From a checkpoint of a small transformer trained on Wikipedia: rotary positions, no biases in attention or MLP.
MLP neurons of a small language model. Each row is named by its layer, matrix (down: output weights) and neuron, and shows model dimensions 64-159. Each number is 128 + 24 x the weight over its row's rms, rounded and kept within 0 to 255.
After each neuron's rows, "fires before" lists the tokens most often just after its 100 highest values on Wikipedia text that the model never trained on. A number after a token or word is its count.

L2.down291 [107 109 153 124 163 102 140 164 119 159 104 141 107 161 173 113 116 147  95  81 128 117 128 121  91 152 117 121 143 142 118 127  80 115 161 127 143 160 134 139  95 122 143 118 140 132  93 111 133 145 126 127 153 118  92 176 157 178 115 127  95  79 141  97 139 134 122 117 142 104 137 127 165  74  95 104 121  79 144 110 104 137 168 108 164 165 137 133  95 125  97 146 106 144  99  93]
fires before: " |" 23, "." 17, ":" 8, " R" 6, " " 4

L2.down609 [120 141 145 121 138 143 154 154 113 112 119 129 190 139 129 156 122 107 126 109 121 137 129 116 139 144 121  94 165 139 148 109 139  97 141 123 122 114 116 148 148 116 142 106 118 136 126 119 175 169 100  61 105 136 148 127 168 131 128 105 174  94 142 135 175 115 113 115 149 127 139 135 151  93 110  97 114 103 147 153 161 152 139 119 128 169 109 149  91 147 113 123 140 115 117  91]
fires before: "0" 21, "2" 11, "1" 10, "5" 9, "4" 7, "19" 6

L2.down452 [123 104 146 122 124 119 128 151 131  99 131  93 187 149 128  72  94 146 141 123 147 124 104 126 142 103 107 144 143 124 168 112 128  94 106 137 143 138 118 128  88 113 148 156 157 140 171  94 126 194  64 117  78 127 153 117 187 119 128 127 154 100 136 145 162 138 141 162  96 150 110 129 123 124 120 113 139 108  74 141 124 127 145 115 100 167 123 139 131 196 117 137 131 117 121 160]
fires before: " " 60, "0" 4

L2.down694 [113 121 133 173 176 124 178 127 187 128 103 106 110 131 107 116 113  52  95 123 167  98 108 156 105 144 126 130 105 150 129 110 164 114 134 130  65 115 109 141 128  92 153 123 112 138 125 117 105 110 141 106 103 166 128 135 126 105 136 105 154 152 109 150 112 131 141 152 126 113 111 144 150 134  99 191 117  98 136 158 170 140 137 107 139 124 124 148 106 138 124 164 111 139 155 108]
fires before: " " 53, "ag" 5

L2.down710 [144 147  86 113 177  74 131 126 100  85 131 116 173 140 165 117 129 133 138 144 185 125 160 114 129  99 104 120  98 136 138 136 105 137 114  59 136 137 142 122 119 155  74 145 147 140 145 147 158 177 121 127 158 142 102 112 157 132 148 116 145 111 121 140 111 144 104 115 137 130 134  87 116  92  98 147 137 101 108 128 100 189 162 120 105 126 122 136 149 136 115 148 120 114 131 113]
fires before: "==" 24, "The" 14, "In" 11, "===" 8, "S" 4

L2.down649 [ 99  95 135 154 164  43 132 149 130 103 159 129 153 136 141 114 148  98 125 135  95 132 163 149 173 100 110  98 117 164 182 132 112  94 121 126 111 144 120 116 130 105 139  65 114 100 106 119 137 132 124 114 128 192 111 150 159 116 121 147 111 115  98 160 110 124 119 113 110 146 143  98 140 127 168 140  99 160 133 102 134 137 110 107 144 110 146 111 166 164 127 128 125  89 118 128]
fires before: "==" 21, "The" 9, "===" 6, "S" 6, "A" 6, "In" 6

L2.down453 [121 107 140 155 115 106 142  89 153 145 129 115 150 136  83 155 126 135 137 125 111  65 110 112 167 131 142 116 122 112 136 171 158 127 126 127 119 132 139  92 118 151  82 124 135 140 123 144 159 154 140 135  48 115  90  82 143 118 152 112 142 123  84 173 153 139 112 164 153 124  89 127 130 117 152  78  91 129 172 124 143 142 123 112 127 153 128 153 165 113 133 140 168 122 130 134]
fires before: "0" 18, "ot" 16, "der" 7, "iginal" 5, "ed" 4, "ay" 4

L2.down83 [122 153 110 101 146 118  81  90 170  86  99 156 106 144 104 121 131 136 148 116 117 128 114 111  92 128 150 123 141 153 101 139 139 137 151  99 141  58 141 137 143 150 124 131 183  92 125  97  90 150 136 144 140 137 185 126 151 130 137 120 121 144 142 123 109 129  98 174 118 117 129 115 112  87  58 143 130 157 143 122 119 120 119 186 110 126 118 167 113 115 120 148 155 139 117 115]
fires before: "," 30, " the" 13, " " 8, " he" 6, " B" 4, " St" 4

L2.down722 [ 77 130 129 142 163 134 118 133 118  56  78 122 157 122 146 139 120 147 159 118 116  90 110 145 122  61  97 123 163 130 121 172  79 100 116 128 148 103 151 131  95 120 126 141 153 114 129 127 149 142 128 133 129 118 159 156 136 128 151 133 169  98 110  80 142 130  79 120 106 116 143 127  85 100 103 127 130 141 111 192 138 154 130 165 105 142 152 131 127 106 126 110 158 150 137 150]
fires before: "b" 20, "cc" 17, "ld" 7, "u" 6, "pp" 5

L2.down386 [173  99 177  91  92 127 107 124 125 106 102 127 169 123 115 127 117  99 127 103 149 169 110 169 117  78 146 145 155 107 127 132  76  96 123 112  94 155 127 126 158 165 110 119 105 131 114 125 125 141 126 145 132 162 126 160 176 119 114 129 164  81 128 136 161 103 120 135 120 118 154 104 121 130 136 150 145 102 145 142 124 163 145  88 146 106 108 141 118 106 131 105 114 151 155  97]
fires before: " " 59, "ed" 5, "iv" 4, "ible" 4, "ib" 4, "ival" 4

L2.down65 [144 111 135 119 170 136 159 138 121 134 103 109 129 158 130 143  99 101 129 133 127 125 127 167 162 126  96 144 150 144 163 126 148 188  96 147 122 129 116 145  81 108 139 117 154 179 143 115 118 107 169 113 111 115  84 179 125 151 150  95  93 124  75 109 115 104  90 130 101 124 141  74 146 149 120 131 129 150 114 110 117 158 104 146 133 113 116 114  98 155 140 112 117 108 132 117]
fires before: " " 43, "6" 4, "9" 4

L2.down679 [134 168 159 160 113 127 143 142 142  97 138 137 112 142  86 101 112  85 133 143 102 129 117 134 118 143 154 111 141 143 130  98 148 134 112 148 112 122 123 142 111 132 131 105 104 169 134 124 140 131 104 170 115 145 131 144 194 123 110 148 144 117 120 127 134  36 123 117  70 128 134 176 166 109  82 147 107 132  81  88 158 145 142 139 124 130 135 170 128 114 123 116 141 122 136 111]
fires before: " " 29, " C" 6, " Team" 6, " R" 5, " D" 5

L2.down9 [134 139 156  99 111 103  87 128 142 129 120 187 155 131  81 161 109 180 132 104 129  90 158  81 127 133 123 144 123 114 172 213 168 130  82 135 100 124 101 117 124 103 125  99  98 122 132 121 128 116 122 155 103 115 125 111 145  95 106 176 146 120  77 158 107 155 119 146 122 177 135  77 106 151 134 114 118 131 117 100 140 150 140 134 145 167 144 125 133 148 145 127 130 141  89 137]
fires before: "end" 23, "ch" 19, "al" 9, "c" 5, "ed" 5

L2.down765 [125 136 142  98 138 145  92 128 178 130 155 155 140 120 124 156 136  94 151 159 132 129 121 114 145 108 104 130 109 145 120 147 132 110 142 140  99  86 130 126  98 119 132  98 138 122 120 149 113 127 170 176 105 156 122 140 108 122 141 103  96 137 112 117 136 101 104 158 124 141 148 111  84 108  70 132 121 104 155  83 123 118 140 128 124 141 152 145 125 149 145 101 148 160 100 112]
fires before: " " 33, " the" 14, " he" 6, " it" 4, " when" 4

L2.down59 [110 134 107  73 148  80  98  85 130  59 121 188 124 110 157 112 120 171  88 146 120 127 150 138 139 130 117 116 149 142 168 144 127 111 144 149 152 135 146 124 124 154 142 144 127  98 131 156 138  96 122 143 155 105 115 118 163 115 151 149 101  99 121  93  45 150 141 163  92 128 150 162 139  63 146 123 124 133  94  82 123 142 142 129 129  92 129 144 113 108 167 124 116 168 162 155]
fires before: "–" 23, ")" 19, "," 8, ")," 7, "|" 5, "." 4

L2.down35 [115 154 141 185 108 130 125 134 119 131  91 141 118 121 117 135 133 156 148 126 135 102  99 123 115 141 109 126 135 150 108 122 130  87 110 116 150 115 144 197 132 152 141 103 117 149 138 155 181 141 101 131 124  60 110 124 177 140 141 149 105  82 135  93 133  94 110 161 127 114 154 135 119  95 142 137  97 149  94 133 143 113  99  67 161 106 143 106 162 114 130 135 120  96 134 147]
fires before: " |" 45, " |\n" 10, "." 6, "," 6

L2.down493 [143 133 135 135 119  83 132  85 119 103  87 114 122 104 122 185 124 126 168 131  61 142 116  99 147 121 114 140 179 138 110 155 107 132 151 104  80 125 115 119 132  85  94 101 111 138  91 138 143 131  93 108 146 131  87 124 126 153  96 149 127 118 157 150 181 141 141 112 139 124 158 109 131 109 105 129 106 133 126 112 127 149 154 130 106 141 118 155  95 143 123 134  78 142 127 127]
fires before: "==" 24, "In" 11, "The" 11, "===" 9, "A" 6, "S" 5

L2.down269 [163 130 128 160 130 108 112 146 143 116 119 145 150 169 111 111 127  92 148 122  96 156 114 119 127 119 153  96 162 107 136 132 137 112 128 144 115 125 105 123 126 151 123 128 120 173 122 123 168 131 114 177 110  98 137 141 159 118 129 133 142 128  86 138 130  76 153 110  88 122 137 172 169 132  62 158 139 116  73 115 158 141 120 119 122 125 122 161 140 112 129 119 103 123 167 118]
fires before: " " 30, " Team" 8, " January" 6, "ild" 4, " D" 4

L2.down345 [152 145 136 111 121  65 115 133 130 116 169 115 159 112 107 113 107 134  82 104 159 109 119 152 111 127 134 113 127 147 154 102 126 145 144 111 172 126 139 113 119  95 148 146  96 142 166 187 122 148 123 165 144 104 152 168 138 114 127 150 138 141 115 128 161 187  83 126 102 142 134 106 122 109 154 158  91 124 121 142 123 123  81  76 132 117 155  91 141 122 184 172 100 139 150 130]
fires before: "-" 67, " " 5, "ff" 5

L2.down698 [154 134 119 148 164 127 118 132 131 147 121 150 123 131 112 108 130 111 104 170  84 121 114  78 156  90 118  87 117 128 129 130 147 122 163 118 134 117  92 146 142 169 121 107 129 116 150 130 112 138 131 116  89 158 120 151 117 149 121 171 152 144 104 151 146 126 170 122 169 111 125 114 149 138  79 166  87  85 143 149 170 148 136  97 109 165 100  96 114 115 110 112 109 127 165  85]
fires before: "0" 52, "2" 9, "4" 7, "5" 7, "6" 7, "9" 5

L2.down296 [135 119 157 106 125 101 130 144 134 110  74 128 104 133 105 145  66 113 125 131 131 110 130 123 122 109 120 118 126 128 139 133 112 160 138 110 112 133 135  71 142 151 124 164 107 155 106 130 141 152 124 102  97 149 124 128  83 119 118 149 171  94  95 136 110 138 132 118 137  93 161 119 143 117 120 116 140  89 116 111 156 194 128 163 137 130  69  98 104 136 150 123  88  93 124 159]
fires before: "if" 16, "ag" 11, "c" 11, "g" 7, "ial" 6

L2.down166 [152 125 158 143 149 121 186 152 133 136 114 129 121 138 125  77  91 139 110 121 158 104 128 160 121 107  89 148 106 131 150 150 107 130 127 133 148 159  65 120 131 176  83 130 116  73 144 130 126 100 148 103 152 126 115 119 105  96 112 132 154 134 127 120 116  93 116 161  70 137 131  88 107 170 133 122 139 115 112 143 156 170 126 112 167 129 121 125 111 116 111 130 136 108 185 147]
fires before: " " 25, "th" 10, "v" 7, "ong" 7, "e" 4

L2.down734 [105 127 102 165 139 134 135  83 149 127 129 109 137 144 123 130 126 186 141 121 132 166 140 164 116 131 100 139 166 138 146 122 147 168  77 109 131 132 156 201  90 136  82 147 130 118  81 112 122 134 142 192  90 136 127 122  95 147 132 113 140 137 124 100 107 118 119 136 154 113 149  90 124 120 123  98 119 105 114 163 167 169 113 136 101  56 100 134  73 139 116 132 149  77 113 105]
fires before: "cc" 14, "b" 13, "g" 10, "ld" 9, "ak" 8, "pp" 5

L2.down577 [142 115  91 125 161  95 162 113 134 126 122 118 165 149 141 123 131 147 156 128  81 132 145 101 161  55  91 100 127 156 152 189 135 109 149 101 137 133  88 133 124 120 130  83 115 149 119 131 139 110 111 165 156 129 100 160 155 124 133 149 165 154 113 129 133 132 132 111 147 145 128  92 134 122 106 143 106 145 109 152  87 131 115  85 117 116 125 136 137 165 130 121 107  86 137 129]
fires before: "==" 18, "A" 10, "The" 10, " The" 8, "===" 7, " In" 5

L2.down384 [111  77 108 130 151  58 142  84 115 136  81 147 164 136 116 163 137 103 104  91 131 192 121  81 121 129 131  88 106 196 133 160 108 147 136 107 115 105  96  62 161 179 110 101 125 139 112 149 112 140 142 130 100 112 121 136 160 130 148 150 166 109 144 133 137 134 115 124 146 150 118 115 139 135 147 131 121 102 103 130 154 216 106 129 118 103 127 101 136 112 128 139 127 154 130  91]
fires before: "==" 23, "A" 9, "The" 9, "S" 7, "-" 6

L2.down566 [156 120 123 157 111 162 165 152 129 133 112 106 115 155 108 168  99 141 146 125  93 118 133 122 102  67 121 113 107  97 104 149  97 101 107 171 134 128 129  85 117 125 128  82 119 118 110  86 132 127 133 113 130 113 128 101 171 137 147 143 131 151 142 128 151 123 149 135 129 166 177 126 152 117 128 116 133 108 137 109 156 184  91  95 144 103 103 110 103 121 110 113 148 117 111  89]
fires before: " |" 18, "2" 14, "5" 8, "4" 8, "3" 8

L2.down441 [128 137 124 166 178 113 117 107  91 102  97  88  93 160 124 156  78 126 111 115 144 158 138 114 129 119 125 101 135  74 100 105 118 142 109 108  89 141  98 128 143 166 135  89 130 123 123 129 175 124 111 153 100 111 175 148 157 103 134 156 151 143 127 125 141 118 102 150 127 144 184 104 116  97  86 126  99 120 107  82 134  99 147  94 113 119 132 125 117 139 150 127 125 104 146 125]
fires before: " " 71, "icip" 4

L2.down143 [103 142 136 157 149 124  94 118 137 122 153 102 126 138 122 108 116 155 102 167 126 108 134 134 107 146  91 104 134 103 167 128 141 144 115 103 154 136 132 149 120  71 121 149 113 133 112 149 129 125  99 161 141 138 166 125 138 131 143 144 118 132 137  94 103  98 104 111 136 136 103 122 128 136 171 120 155 125 104 156  82 185 114 110  92 130  97 125 149 117 124 109 154 111 113 105]
fires before: "b" 18, "cc" 16, "ld" 7, "pp" 6, "t" 5